From a checkpoint of a small transformer trained on Wikipedia.
Architecture: RMSNorm before each block, no biases in attention or MLP, untied embeddings.
Training: a variant of Muon for these matrices, 265M tokens.
MLP neurons of a small language model. Each row is named by its layer, matrix (gate and up: input weights; down: output weights) and neuron, and shows model dimensions 176-239. Each number is 50 + 10 x the weight over its row's rms, rounded and kept within 0 to 99. A neuron's up and down rows have the sign that makes its largest values positive.
Before each neuron's rows, "fires before" lists the tokens most often just after its 100 highest values on Wikipedia text that the model never trained on. A number after a token or word is its count.

fires before: " |" 63
L7.gate292:38 47 53 41 48 58 46 45 43 46 62 62 44 53 44 35 51 57 48 47 30 49 46 37 72 39 50 60 50 55 64 40 53 32 46 64 41 55 46 51 52 67 43 54 51 38 49 59 52 62 51 57 62 44 45 60 40 38 42 36 42 44 49 55
L7.up292:56 62 49 64 43 46 61 49 63 52 55 45 39 38 47 71 46 39 36 53 59 59 44 47 37 65 36 45 41 54 50 54 45 45 37 46 61 28 65 45 54 53 60 41 40 58 45 38 57 56 58 54 60 52 42 60 51 42 34 43 60 57 58 36
L7.down292:64 48 36 50 38 48 36 46 50 57 36 49 52 23 54 42 55 32 53 58 53 54 52 43 49 53 74 45 61 44 59 57 43 46 40 50 55 51 57 40 65 51 47 53 43 34 43 60 42 43 54 60 40 52 53 40 67 54 48 54 58 48 38 48

fires before: " " 39, " |" 10, " %" 8, "4" 7, " UTC" 6, " −" 4
L3.gate105:41 60 50 43 44 44 51 45 48 43 28 34 39 47 46 44 53 53 46 33 52 40 55 41 68 49 32 45 58 54 52 53 44 56 54 38 47 25 51 51 49 56 59 68 56 58 57 39 51 59 53 55 45 54 43 42 50 59 37 34 57 59 37 32
L3.up105:55 69 62 59 61 54 67 47 65 51 51 50 54 48 46 53 51 32 33 58 47 39 67 25 61 53 73 64 46 60 37 52 36 54 42 39 46 53 50 37 43 48 52 58 48 43 53 36 39 45 65 46 61 48 32 52 48 55 40 46 51 67 22 46
L3.down105:55 48 52 50 52 65 36 39 48 56 34 60 57 46 48 40 34 33 69 60 47 54 48 64 50 61 60 53 46 65 75 58 35 37 55 59 51 38 59 45 41 52 62 47 51 50 57 63 28 44 50 37 54 67 55 52 45 49 32 53 49 36 44 72

fires before: " by" 37, " as" 19, " in" 13, " /" 7
L9.gate516:52 25 58 62 61 67 35 53 53 49 30 31 41 34 37 47 48 35 58 46 44 44 53 50 48 62 42 31 66 32 41 60 52 55 62 46 56 48 48 52 59 51 41 59 57 31 34 57 54 47 69 51 52 55 53 64 44 50 55 56 65 46 46 47
L9.up516:69 45 54 46 53 56 30 67 45 56 70 38 56 50 41 52 49 59 66 53 62 37 61 39 56 62 43 40 45 35 64 64 50 49 51 73 32 19 36 43 42 55 53 42 62 49 58 57 58 46 53 70 45 30 62 55 34 43 55 41 62 44 51 62
L9.down516:49 37 50 46 52 40 26 36 47 46 44 40 66 44 46 45 44 45 42 45 35 55 56 47 63 57 52 49 31 61 55 40 63 66 47 50 33 58 65 30 49 41 47 48 62 46 43 39 52 58 52 68 44 25 45 37 52 47 23 76 61 76 41 52

fires before: ")" 44, " |" 12, "\\\n" 8, "3" 6, "1" 5
L9.gate178:47 39 58 68 46 44 51 57 38 29 46 50 65 45 38 43 46 48 56 33 63 34 60 44 36 54 51 47 67 47 44 65 49 56 57 50 38 40 40 56 51 44 53 42 52 49 36 49 45 44 56 76 41 66 36 59 30 42 51 42 45 47 58 36
L9.up178:56 46 28 58 59 51 67 34 59 40 55 35 54 45 53 49 62 58 28 64 38 54 61 42 38 35 47 46 56 55 26 54 60 39 54 43 55 63 51 50 51 65 45 51 46 38 40 50 56 29 40 57 42 33 42 69 41 60 44 38 51 43 67 31
L9.down178:52 37 52 51 64 46 67 51 54 59 37 33 48 54 55 50 63 52 55 51 63 46 57 59 73 46 50 45 55 54 44 54 54 61 48 56 37 61 68 62 44 59 47 50 46 32 64 60 42 62 43 48 67 64 49 50 62 49 45 58 45 48 54 49

fires before: " —;" 37, " " 26
L5.gate633:56 58 54 59 66 49 56 54 54 55 35 58 55 72 62 61 59 46 63 43 36 55 61 44 49 49 41 36 31 48 49 29 56 69 34 42 54 49 26 32 61 49 50 41 44 35 33 39 62 58 43 60 58 34 54 56 54 32 57 51 47 46 45 56
L5.up633:65 61 61 59 57 57 69 39 67 48 39 61 58 57 49 67 57 43 58 44 24 45 58 48 39 64 58 29 28 41 55 37 50 68 55 60 57 37 42 32 49 49 37 44 37 54 40 58 45 51 49 60 41 34 40 62 53 52 59 64 36 53 40 40
L5.down633:42 59 69 52 39 36 44 62 50 47 51 71 38 67 74 57 41 52 28 52 48 44 65 50 61 50 47 48 46 44 36 47 66 57 40 56 48 43 37 54 58 36 49 62 58 57 42 41 49 47 50 55 53 55 59 36 64 37 43 39 52 48 53 61

fires before: "0" 13, "4" 12, "9" 10, "5" 9, "6" 8, "8" 8
L4.gate427:55 61 55 48 48 44 43 43 45 53 56 49 49 62 51 66 36 48 61 45 35 49 66 53 65 55 69 50 38 69 57 41 63 41 36 58 41 63 57 45 58 54 40 42 66 52 41 62 57 35 41 47 31 69 57 48 46 63 58 55 60 40 29 66
L4.up427:57 37 38 63 52 55 49 46 43 56 48 48 53 47 50 50 61 51 57 39 41 43 54 60 41 51 45 70 46 51 44 51 41 38 51 43 72 55 54 55 57 62 59 34 58 61 61 43 55 62 38 54 64 38 49 58 56 38 44 59 42 51 74 67
L4.down427:61 59 69 45 39 52 43 42 57 59 46 48 51 54 44 46 52 58 42 38 31 39 52 51 59 55 42 61 49 50 54 39 49 58 59 53 45 76 54 51 53 42 48 55 38 75 54 72 54 34 66 46 67 34 39 43 63 68 54 49 41 41 49 55

fires before: " " 78
L6.gate419:61 39 59 34 68 38 46 50 55 58 48 52 44 56 52 53 43 48 56 46 42 49 46 46 49 50 43 42 35 55 61 49 37 43 40 57 56 41 49 40 51 36 62 44 58 69 57 53 70 50 68 41 63 63 63 27 55 62 50 22 40 40 52 55
L6.up419:44 59 42 66 39 39 51 32 34 48 53 53 50 25 50 49 46 54 37 57 73 52 57 50 43 57 37 65 61 43 44 51 55 43 58 48 62 63 41 75 46 59 48 42 41 47 19 41 42 50 62 52 60 49 62 57 54 47 53 33 49 50 44 59
L6.down419:64 31 57 67 39 55 43 59 46 51 62 56 51 72 53 44 50 36 52 44 50 50 64 51 42 60 54 60 66 37 43 39 46 41 43 34 49 41 62 47 44 51 50 45 44 50 61 55 58 60 51 64 44 61 45 51 45 50 48 27 45 46 38 46

fires before: " " 70
L4.gate11:60 54 36 52 57 65 33 54 50 54 43 41 54 41 54 61 55 43 53 47 34 49 50 49 41 48 34 51 34 47 30 54 54 45 43 48 41 50 50 44 34 48 49 56 51 31 51 31 51 33 42 35 59 64 50 45 58 56 46 49 57 64 62 52
L4.up11:61 60 69 69 44 56 56 44 73 42 51 48 65 36 45 76 46 41 63 63 40 43 45 52 59 52 48 60 56 58 58 49 47 58 60 50 60 52 37 51 59 57 68 48 48 46 47 39 60 46 62 31 51 54 54 51 57 43 56 44 64 50 30 52
L4.down11:48 39 62 48 31 50 52 46 33 63 39 43 47 48 49 50 61 36 39 44 63 72 43 48 52 56 51 53 55 30 40 47 46 35 50 41 49 40 45 51 50 40 75 38 43 55 42 49 32 47 47 68 54 49 44 35 48 36 36 56 15 66 39 62

fires before: "." 19, "2" 11, "4" 9, "5" 6, "ird" 5
L5.gate510:50 39 49 47 69 59 49 61 46 60 67 41 30 53 34 43 47 29 48 49 66 43 42 51 45 55 59 42 67 46 67 44 59 54 48 49 59 47 55 69 54 44 67 51 45 47 39 71 44 49 52 49 50 51 40 47 63 34 36 38 64 42 38 56
L5.up510:54 51 41 43 54 56 40 53 50 54 52 74 33 58 49 39 49 63 33 56 53 77 41 41 61 47 44 48 41 55 28 46 36 52 61 43 60 57 38 47 47 47 32 61 56 55 41 48 49 56 60 52 46 70 24 57 47 54 43 46 54 46 51 58
L5.down510:43 43 74 48 60 72 54 28 52 49 59 59 38 58 56 44 66 58 57 43 25 48 45 55 38 49 62 46 36 62 37 53 54 32 60 66 49 27 35 62 44 46 52 33 62 60 35 46 52 48 51 40 49 43 49 46 46 49 45 35 52 66 58 63

fires before: " |" 46, "0" 5, "." 5, "–" 5
L9.gate313:53 39 61 42 29 44 40 42 49 54 56 57 45 63 55 58 57 69 67 38 41 45 70 38 64 36 48 36 45 57 53 38 45 60 46 43 38 62 33 60 39 39 57 42 37 54 49 60 46 65 38 46 54 37 41 53 41 53 61 34 55 45 48 48
L9.up313:47 21 56 56 55 46 44 63 57 61 24 62 43 48 39 31 44 50 47 47 50 46 56 36 50 39 41 55 60 48 44 45 61 51 41 62 60 31 27 44 43 47 40 63 36 75 50 55 55 44 34 51 45 42 55 46 44 51 48 53 49 59 46 42
L9.down313:44 32 46 56 56 41 48 35 42 37 58 46 32 43 49 46 60 65 54 50 54 25 36 47 52 44 46 52 68 29 55 42 56 51 63 51 69 36 40 43 61 47 44 65 42 49 53 42 42 37 49 38 40 47 37 53 54 69 49 64 44 62 45 50

fires before: " " 63, " Set" 5, " |" 5
L4.gate395:59 59 62 64 48 55 36 52 52 45 50 70 55 45 47 53 66 61 47 59 54 64 50 45 59 41 45 54 39 59 64 50 49 51 52 48 57 41 45 43 46 52 47 46 57 44 34 65 51 57 44 46 37 54 44 50 57 63 51 47 39 47 35 30
L4.up395:39 47 35 46 34 53 46 77 48 50 54 43 60 36 60 69 42 37 21 49 57 49 47 49 54 46 35 55 51 64 48 56 56 48 35 54 52 47 57 54 56 50 34 49 47 49 45 68 28 64 61 45 44 37 52 52 34 44 59 48 57 41 69 43
L4.down395:50 48 43 29 51 57 34 52 59 64 66 57 62 41 53 58 71 35 42 56 50 53 39 52 76 42 58 40 60 51 59 54 53 65 56 43 34 56 55 41 52 38 41 31 51 37 43 58 37 50 46 52 45 59 45 68 39 56 49 43 39 59 45 37

fires before: " |" 30, " (" 21, " No" 4
L5.gate599:51 53 51 56 40 61 72 60 57 51 43 60 66 55 65 51 50 40 36 55 51 56 46 54 74 61 41 48 55 44 40 51 53 52 62 42 49 57 59 50 67 64 51 45 53 39 45 54 72 53 42 58 52 46 45 48 46 62 48 48 59 35 56 34
L5.up599:52 45 60 43 36 44 53 46 44 37 41 48 51 35 57 53 59 64 42 48 43 56 57 55 54 48 55 57 50 69 41 57 64 39 69 66 68 52 49 47 67 42 31 40 63 39 64 37 30 44 65 56 34 44 38 57 48 41 47 54 80 50 63 51
L5.down599:40 43 52 52 70 42 49 44 46 47 40 42 32 69 56 54 59 56 49 39 40 53 44 40 50 40 44 55 56 40 55 57 59 52 50 34 43 42 54 45 26 55 60 38 38 41 40 67 59 43 49 52 61 59 45 51 45 54 39 43 45 75 43 31

fires before: "," 17, "4" 13, ")\n\n" 8, ")" 7, "\n" 7, "2" 5
L4.gate504:41 60 43 50 50 46 51 32 39 56 44 36 24 56 54 43 57 44 53 50 46 57 49 39 35 47 52 72 48 60 44 36 62 68 33 55 63 38 30 40 32 52 50 50 56 65 28 52 46 43 41 46 48 48 55 41 58 55 40 49 47 51 61 61
L4.up504:55 44 54 50 46 42 37 50 37 58 56 49 43 39 58 55 50 57 34 53 61 37 41 55 64 33 55 50 47 64 48 41 60 53 54 45 40 58 63 39 43 62 46 53 50 49 58 62 48 62 53 46 37 47 35 69 61 52 50 53 42 52 39 51
L4.down504:69 28 26 62 52 53 51 53 57 50 54 57 51 60 51 39 52 55 53 22 50 35 43 43 27 45 40 39 48 48 43 37 67 39 51 60 40 47 39 48 65 42 58 49 48 58 44 63 37 44 42 54 63 66 60 36 49 47 40 52 69 42 60 47

fires before: "0" 41, "9" 9, "3" 6, "." 6, "–" 6, "6" 5
L5.gate328:41 51 48 50 56 67 48 33 51 65 50 58 54 54 52 38 56 57 30 48 41 47 41 69 61 52 31 66 49 36 65 55 45 43 19 51 55 40 53 39 56 56 43 58 49 60 60 58 68 25 48 46 50 42 60 56 47 45 40 48 46 58 56 38
L5.up328:43 60 38 43 39 31 35 50 36 40 45 48 53 55 53 37 52 65 48 58 38 50 24 55 48 35 64 51 47 23 38 45 60 55 41 61 50 48 59 42 53 54 48 65 41 55 64 39 58 46 54 63 38 40 55 54 45 50 47 59 57 54 56 44
L5.down328:54 61 41 50 46 46 40 52 49 49 59 43 60 48 48 31 46 57 26 50 56 53 31 59 50 62 30 57 53 38 51 47 41 42 49 44 50 37 69 43 43 54 59 84 38 62 45 57 49 57 38 63 38 60 50 55 48 47 44 61 34 51 60 43

fires before: "2" 30, "1" 25, "0" 12, "." 9, "3" 6, " |" 5
L9.gate554:62 63 44 58 60 55 48 57 56 30 35 57 41 54 59 53 42 51 48 55 45 51 59 36 56 40 49 51 49 50 44 51 49 64 57 50 53 51 52 47 35 62 53 59 55 52 71 69 51 64 44 52 52 43 53 41 51 72 51 35 40 59 67 54
L9.up554:60 54 50 61 61 51 57 55 55 50 29 63 52 55 61 55 57 41 39 38 30 51 41 46 59 35 51 66 41 47 52 59 67 48 46 54 52 38 37 46 61 59 68 58 40 58 41 46 33 44 49 36 46 46 48 52 40 42 55 41 47 58 57 45
L9.down554:45 40 51 41 45 45 41 60 52 73 51 48 51 40 68 60 51 44 60 63 66 60 67 49 36 53 41 61 55 27 54 34 52 56 55 58 39 68 46 62 33 62 29 50 53 46 55 31 54 37 46 50 56 40 47 39 47 47 49 27 57 66 57 64

fires before: "1" 25, "3" 13, "2" 11, "4" 7, "5" 6, "9" 5
L5.gate246:47 47 34 42 32 54 54 49 44 34 44 49 72 47 57 53 62 50 53 50 39 59 58 60 45 44 45 42 51 39 49 44 61 43 31 46 41 56 36 39 54 48 60 41 47 70 31 23 48 53 47 41 45 57 52 39 29 51 39 58 51 46 50 52
L5.up246:58 58 35 63 52 57 35 51 49 42 37 62 51 42 55 59 49 55 48 34 69 72 35 67 44 57 42 50 60 50 45 48 60 36 36 45 65 36 45 38 55 62 47 39 56 62 59 65 41 54 40 37 42 52 57 48 56 37 59 63 59 62 38 69
L5.down246:54 65 51 45 46 51 60 52 29 60 49 58 57 49 41 57 41 47 58 42 39 45 48 52 35 46 50 57 29 50 49 48 43 43 48 35 40 46 59 37 59 63 56 58 60 64 40 55 62 68 57 53 49 52 44 60 58 53 33 39 50 52 50 49

fires before: " " 56, " a" 7, " |" 7
L4.gate417:56 49 58 36 54 54 33 48 55 71 32 44 39 44 41 54 53 48 66 63 33 58 42 43 66 46 48 49 38 51 67 55 44 68 42 58 50 71 40 36 48 48 47 40 38 36 40 53 51 48 36 53 51 38 59 53 38 62 44 65 37 46 39 51
L4.up417:60 45 67 50 37 47 50 45 50 48 40 54 51 58 63 50 57 35 56 52 50 50 43 44 50 47 58 50 39 71 39 53 57 56 46 55 37 47 47 36 46 44 50 57 53 25 48 35 62 70 55 55 55 40 49 49 55 50 54 33 41 50 37 62
L4.down417:39 41 51 51 70 55 41 58 38 41 42 42 66 40 51 50 70 41 42 43 64 54 30 56 50 59 64 42 44 24 54 42 58 47 54 35 57 54 54 58 32 55 35 51 57 64 43 46 30 66 55 51 34 47 53 48 70 37 32 58 51 56 61 69

fires before: "0" 19, "3" 16, "2" 15, "4" 9, "6" 9, "8" 8
L5.gate120:53 44 47 64 40 77 44 50 50 60 54 64 45 39 54 45 43 45 43 43 22 46 44 50 35 44 38 57 47 45 71 57 48 51 37 66 50 50 58 34 46 59 40 51 53 70 53 63 69 59 56 42 28 53 31 61 63 47 57 32 40 67 49 61
L5.up120:46 42 61 51 47 59 36 51 36 53 54 60 52 64 54 50 54 47 32 53 30 49 44 47 27 55 37 54 66 33 55 53 44 51 44 50 43 56 37 59 53 55 41 50 58 61 62 67 55 62 56 34 40 48 31 66 58 44 55 44 34 57 60 41
L5.down120:60 35 36 54 46 23 58 60 39 59 50 59 55 51 59 41 58 39 47 47 55 52 56 36 43 54 55 58 53 52 43 42 48 32 66 46 60 45 67 66 55 55 46 70 38 45 58 47 37 53 46 37 39 52 67 46 57 55 47 61 47 52 61 27

fires before: "8" 39, "9" 39, "7" 11, "4" 4
L5.gate505:45 46 66 49 55 58 66 34 57 68 63 53 58 57 22 51 42 56 38 36 49 62 40 48 31 54 39 60 45 34 32 61 53 52 27 66 48 60 49 43 56 53 55 52 67 29 44 59 49 54 53 46 38 31 65 55 54 49 64 46 64 57 60 53
L5.up505:46 52 58 49 53 50 46 45 29 61 49 34 48 44 38 57 39 40 66 41 46 50 61 61 43 31 52 51 54 66 40 56 45 56 62 43 49 57 68 67 48 65 59 53 37 49 77 54 55 64 63 39 61 40 46 49 40 42 37 65 36 51 51 44
L5.down505:63 55 59 58 53 37 42 54 69 57 59 62 60 43 54 48 45 41 56 48 61 49 36 50 48 50 39 38 56 49 40 34 47 40 31 50 50 46 59 54 44 62 46 51 71 50 46 62 49 36 55 36 44 36 63 32 61 62 42 72 45 52 44 50

fires before: " " 31, " the" 14, " a" 5, " May" 4, " January" 4
L5.gate474:70 57 71 51 46 57 46 50 38 67 50 56 76 41 44 59 60 37 46 64 56 52 51 58 65 49 47 51 37 54 51 40 41 59 56 72 52 43 42 58 42 52 58 36 44 38 44 44 49 44 48 46 48 49 57 50 69 45 36 24 54 47 46 44
L5.up474:49 68 46 61 56 48 67 64 64 67 60 55 43 47 35 52 39 59 35 48 35 66 34 61 52 50 26 61 43 47 53 63 43 71 52 68 50 64 40 46 33 57 54 42 41 46 50 66 57 57 39 52 61 53 72 63 51 49 40 62 39 49 48 41
L5.down474:56 38 56 37 62 61 28 52 52 49 59 64 69 62 54 62 54 55 70 51 60 47 68 40 47 59 66 52 42 42 48 40 42 42 64 43 43 47 59 54 69 43 53 49 41 58 39 42 47 69 39 53 34 47 41 53 41 37 50 39 60 59 53 43

fires before: " " 78, " +" 12, " −" 5
L4.gate342:49 43 72 51 50 61 61 50 46 38 35 38 49 56 27 56 54 41 56 32 47 38 52 50 62 48 41 47 30 55 50 51 53 64 51 60 55 50 52 51 40 39 65 50 70 49 47 45 45 63 34 36 56 50 73 57 49 55 56 43 47 56 45 38
L4.up342:58 47 56 57 58 57 47 61 50 34 43 43 54 62 61 36 47 64 58 56 50 52 43 41 69 58 59 47 36 50 53 59 47 48 58 58 44 56 61 49 55 48 65 53 38 44 52 50 42 62 54 25 71 52 59 51 47 35 67 39 61 57 51 39
L4.down342:30 62 56 37 69 57 52 54 46 46 45 40 60 47 35 29 41 47 52 40 51 68 39 54 53 40 41 42 46 29 54 54 51 53 43 50 57 52 48 50 51 48 57 62 54 53 46 64 45 54 53 51 60 56 44 64 40 50 54 47 46 49 56 62

fires before: " " 57, " |" 11, "er" 6
L7.gate284:54 42 44 62 47 54 43 52 55 39 58 66 51 37 67 64 44 65 51 56 52 51 60 30 47 53 54 27 58 50 58 40 40 46 64 56 32 48 43 30 38 57 53 53 38 61 53 57 62 52 62 54 36 55 60 41 54 66 42 42 38 51 44 39
L7.up284:44 59 48 54 43 38 59 51 42 73 45 44 46 65 39 47 56 35 43 39 59 50 48 48 38 42 41 48 61 50 49 39 72 45 40 58 51 59 48 34 50 46 65 58 50 58 40 58 36 38 73 45 54 51 48 51 47 56 54 43 55 31 49 63
L7.down284:54 39 46 51 41 28 47 46 57 52 50 37 41 45 31 64 44 48 55 48 42 55 47 45 68 60 40 46 51 47 38 48 50 38 56 42 48 47 61 48 50 43 26 53 47 35 52 49 48 57 42 55 70 56 62 45 55 74 49 43 54 35 48 41

fires before: "0" 33, " |" 18, "1" 14, "2" 8, ";" 6, "." 4
L6.gate686:51 51 51 60 50 39 42 28 61 34 46 45 32 53 42 48 49 32 61 47 45 50 68 45 58 50 45 44 45 49 51 44 38 47 35 48 54 57 48 66 53 38 62 47 41 48 43 44 50 52 27 50 47 46 45 53 38 48 66 47 43 55 70 49
L6.up686:55 46 44 59 38 57 48 44 68 52 32 43 25 54 34 50 45 49 46 53 58 31 48 49 41 50 44 32 41 59 46 40 33 64 36 53 57 64 46 51 56 53 53 55 44 56 69 42 38 77 46 28 51 29 41 59 55 33 60 45 58 39 53 47
L6.down686:53 50 60 60 34 38 40 45 35 54 49 61 61 33 63 53 45 70 40 39 53 60 51 54 46 43 44 53 46 23 52 60 68 67 61 53 50 64 62 59 44 47 49 44 54 61 50 53 57 47 50 49 59 52 35 48 29 54 31 56 62 54 59 55

fires before: "2" 14, "8" 13, "0" 12, "9" 10, "5" 10
L4.gate461:50 38 58 50 48 22 32 39 57 46 29 41 60 39 75 34 34 53 43 43 45 55 59 62 64 67 61 61 42 53 44 60 53 39 47 37 55 71 57 65 57 50 70 70 71 57 44 48 49 34 57 50 46 57 52 55 58 57 62 43 40 52 45 51
L4.up461:49 56 49 58 28 42 40 44 44 69 42 50 57 71 48 54 65 55 55 58 56 43 70 50 34 47 48 48 59 40 70 40 46 28 57 46 51 49 36 55 32 43 46 50 67 52 52 63 33 50 65 45 44 38 36 47 51 60 52 51 63 42 62 70
L4.down461:35 41 69 52 63 43 52 60 63 28 38 58 42 23 61 48 38 45 39 49 52 62 32 52 55 47 57 48 58 60 27 59 60 51 43 28 52 61 60 53 48 57 53 63 26 51 56 59 63 38 54 50 57 50 57 50 48 39 66 60 38 55 37 38

fires before: "1" 20, "0" 20, "2" 15, "6" 15, "3" 14, "5" 4
L5.gate340:37 62 51 66 64 56 53 36 57 48 53 41 58 61 40 41 64 30 54 33 65 47 49 41 53 62 51 65 62 28 54 45 42 47 41 63 63 45 51 36 55 36 61 48 32 51 47 49 40 54 48 43 56 35 38 53 47 63 50 62 55 56 35 63
L5.up340:38 55 58 61 58 57 40 39 41 58 29 48 65 56 40 42 58 31 48 43 49 64 33 36 60 64 52 67 51 28 61 23 38 52 44 46 62 43 46 32 47 38 57 45 50 53 51 42 46 53 59 34 33 49 48 36 69 53 55 44 44 40 41 56
L5.down340:40 47 52 26 59 63 62 46 49 54 64 38 41 51 49 47 37 46 34 55 48 51 57 60 46 46 46 52 52 43 66 74 43 53 54 49 54 50 50 62 52 50 50 27 61 34 46 45 53 52 37 58 54 58 50 53 50 34 48 46 52 55 56 44

fires before: " " 48, "2" 6, "1" 4, "6" 4
L3.gate41:40 52 41 57 47 44 55 54 56 44 41 43 50 39 54 43 54 49 71 52 52 38 50 62 76 67 59 62 45 56 52 71 53 59 45 54 43 64 49 59 37 47 30 61 37 45 46 60 31 37 40 44 37 35 51 70 54 46 39 53 51 43 38 36
L3.up41:51 48 52 61 47 48 39 58 55 51 59 54 55 48 58 56 56 44 60 48 56 46 45 58 58 45 54 54 49 47 45 58 39 58 40 63 33 34 63 54 39 53 49 43 44 45 51 59 38 75 54 47 41 50 63 65 62 55 66 40 48 46 41 52
L3.down41:57 42 36 38 59 53 33 55 53 52 63 49 50 44 56 62 52 53 25 40 43 43 51 55 58 45 44 48 52 53 49 45 47 57 45 57 55 42 50 52 62 58 56 42 70 37 67 51 57 77 48 35 43 46 46 48 43 71 68 56 46 55 65 56

fires before: "6" 33, "7" 26, "5" 17, "8" 9
L5.gate390:55 48 55 48 55 58 55 61 22 55 59 67 56 52 42 43 34 64 47 39 43 49 62 48 34 71 54 63 58 39 31 63 46 46 31 43 59 53 52 58 43 37 45 45 44 52 44 43 58 38 57 43 41 37 57 44 47 58 68 52 44 41 54 58
L5.up390:71 72 45 72 43 40 60 48 58 50 49 58 52 49 54 53 44 54 36 60 37 53 49 55 45 40 44 48 58 54 33 49 57 39 47 56 53 55 41 27 42 59 52 33 53 48 46 47 51 45 31 57 57 47 50 44 49 53 53 48 53 52 48 48
L5.down390:54 55 43 52 60 43 55 54 71 47 53 47 56 60 39 39 47 52 57 68 40 54 46 44 45 46 43 46 42 65 43 28 70 60 57 54 43 52 57 42 57 55 43 61 56 43 41 49 46 44 56 45 53 63 45 58 60 46 53 47 41 53 44 47

fires before: "0" 24, "1" 12, "3" 9, "4" 8, "6" 7, "7" 6
L7.gate474:45 54 59 57 49 58 60 35 48 49 50 41 54 49 48 65 46 57 40 62 67 48 59 68 56 60 54 63 47 50 63 57 49 54 51 59 53 53 32 36 60 60 46 53 43 49 51 40 55 62 60 50 55 47 48 51 26 51 30 42 39 45 52 60
L7.up474:50 42 53 26 53 52 42 52 35 44 56 31 47 46 34 33 47 28 55 64 51 54 38 52 59 30 54 56 50 33 52 46 47 36 42 29 47 60 57 40 64 48 69 52 42 24 60 60 55 46 52 58 36 40 52 49 50 48 61 35 32 46 46 41
L7.down474:75 47 54 50 33 46 56 57 40 59 46 33 38 53 46 32 40 45 44 67 34 46 55 63 55 39 49 46 27 32 60 56 54 49 24 35 50 47 56 28 59 57 61 51 60 32 46 23 52 42 45 51 60 61 30 52 41 60 29 51 25 53 30 40

fires before: "1" 20, " |" 18, "2" 8, "3" 8, "8" 7, "5" 6
L3.gate309:50 36 76 77 59 61 39 41 64 40 45 53 49 46 28 55 53 39 56 53 46 55 63 53 61 51 55 31 54 47 38 70 44 58 46 38 39 39 57 53 53 50 65 44 50 44 55 59 58 50 58 36 63 59 42 45 45 46 63 47 51 42 55 36
L3.up309:59 40 58 64 66 53 47 50 53 54 32 25 51 45 48 45 47 58 57 40 60 55 55 44 40 44 44 49 60 51 45 63 66 53 47 56 36 49 47 50 46 41 63 39 45 37 62 65 46 44 40 58 54 59 55 46 32 46 41 48 51 56 49 42
L3.down309:46 61 47 71 58 54 57 59 56 28 37 50 42 57 43 34 72 42 60 44 29 54 51 56 56 41 40 64 41 40 31 47 58 60 47 61 52 40 56 50 32 39 75 52 51 47 66 69 32 69 54 66 64 31 56 33 65 55 51 46 57 54 51 44

fires before: "8" 19, "9" 12, "7" 10, "1" 8, "6" 8, "5" 6
L5.gate269:46 56 50 61 60 45 59 49 39 60 59 55 40 51 47 46 41 63 50 59 59 43 63 44 67 54 52 50 52 60 43 56 35 56 45 39 56 50 66 47 60 55 46 56 55 59 53 55 52 54 60 38 62 51 47 60 51 65 71 47 42 32 57 49
L5.up269:57 50 67 40 40 57 54 51 42 66 57 65 57 62 36 45 40 49 56 56 63 50 41 49 48 52 32 56 54 60 40 46 31 51 51 31 63 39 56 55 61 54 41 47 56 50 41 60 59 37 58 34 58 39 44 47 55 68 51 48 38 41 60 65
L5.down269:60 45 47 56 50 28 48 58 60 67 56 49 56 53 38 62 59 46 61 56 69 46 50 55 34 45 37 36 55 52 54 44 69 48 36 59 47 43 68 44 51 43 52 35 61 51 40 50 35 57 38 27 67 59 60 52 53 58 27 52 59 49 38 34

fires before: "1" 31, "2" 14, "0" 7, "8" 6, " by" 5
L7.gate22:38 46 64 49 40 48 56 60 39 53 47 49 50 49 58 35 41 53 53 45 64 52 59 57 37 56 63 43 60 51 59 43 42 65 68 52 37 55 41 63 36 69 39 53 21 43 51 52 68 52 34 47 57 31 50 64 42 67 52 47 49 38 46 53
L7.up22:38 60 50 44 36 47 41 39 44 54 51 55 49 58 60 52 45 56 36 44 45 52 52 60 47 58 55 48 48 27 48 50 42 53 45 27 62 52 56 43 36 52 41 70 58 27 67 43 56 52 61 59 42 48 40 52 45 31 38 65 49 60 52 42
L7.down22:45 43 52 33 56 52 54 45 51 61 63 54 37 55 46 54 44 48 54 45 42 46 50 54 43 83 42 34 36 31 47 57 52 43 42 39 50 50 60 36 43 66 51 51 59 24 60 40 43 45 54 58 37 68 45 33 55 40 46 38 53 55 41 65

fires before: " " 42, " the" 8, "0" 4, " UTC" 4, "7" 4
L6.gate409:48 50 72 57 68 46 56 56 54 51 47 54 64 47 60 53 46 43 44 63 49 38 40 62 48 70 52 37 53 64 48 41 41 49 63 33 59 32 53 54 49 36 50 52 40 38 50 40 52 38 50 48 60 34 45 46 47 74 60 47 48 41 52 60
L6.up409:73 31 53 68 45 37 38 53 36 49 63 42 68 38 43 52 45 23 52 48 62 44 36 48 54 36 60 45 52 60 44 48 34 43 49 45 43 38 39 58 51 47 47 52 41 45 67 47 45 57 48 47 49 57 38 40 54 71 46 53 54 38 46 75
L6.down409:66 43 51 62 46 61 40 45 49 38 28 61 46 46 54 38 61 50 39 46 48 36 43 35 62 44 35 61 45 40 60 37 68 46 30 40 62 54 52 54 54 52 68 56 29 57 41 33 56 60 55 34 53 35 46 51 49 48 58 63 57 58 32 52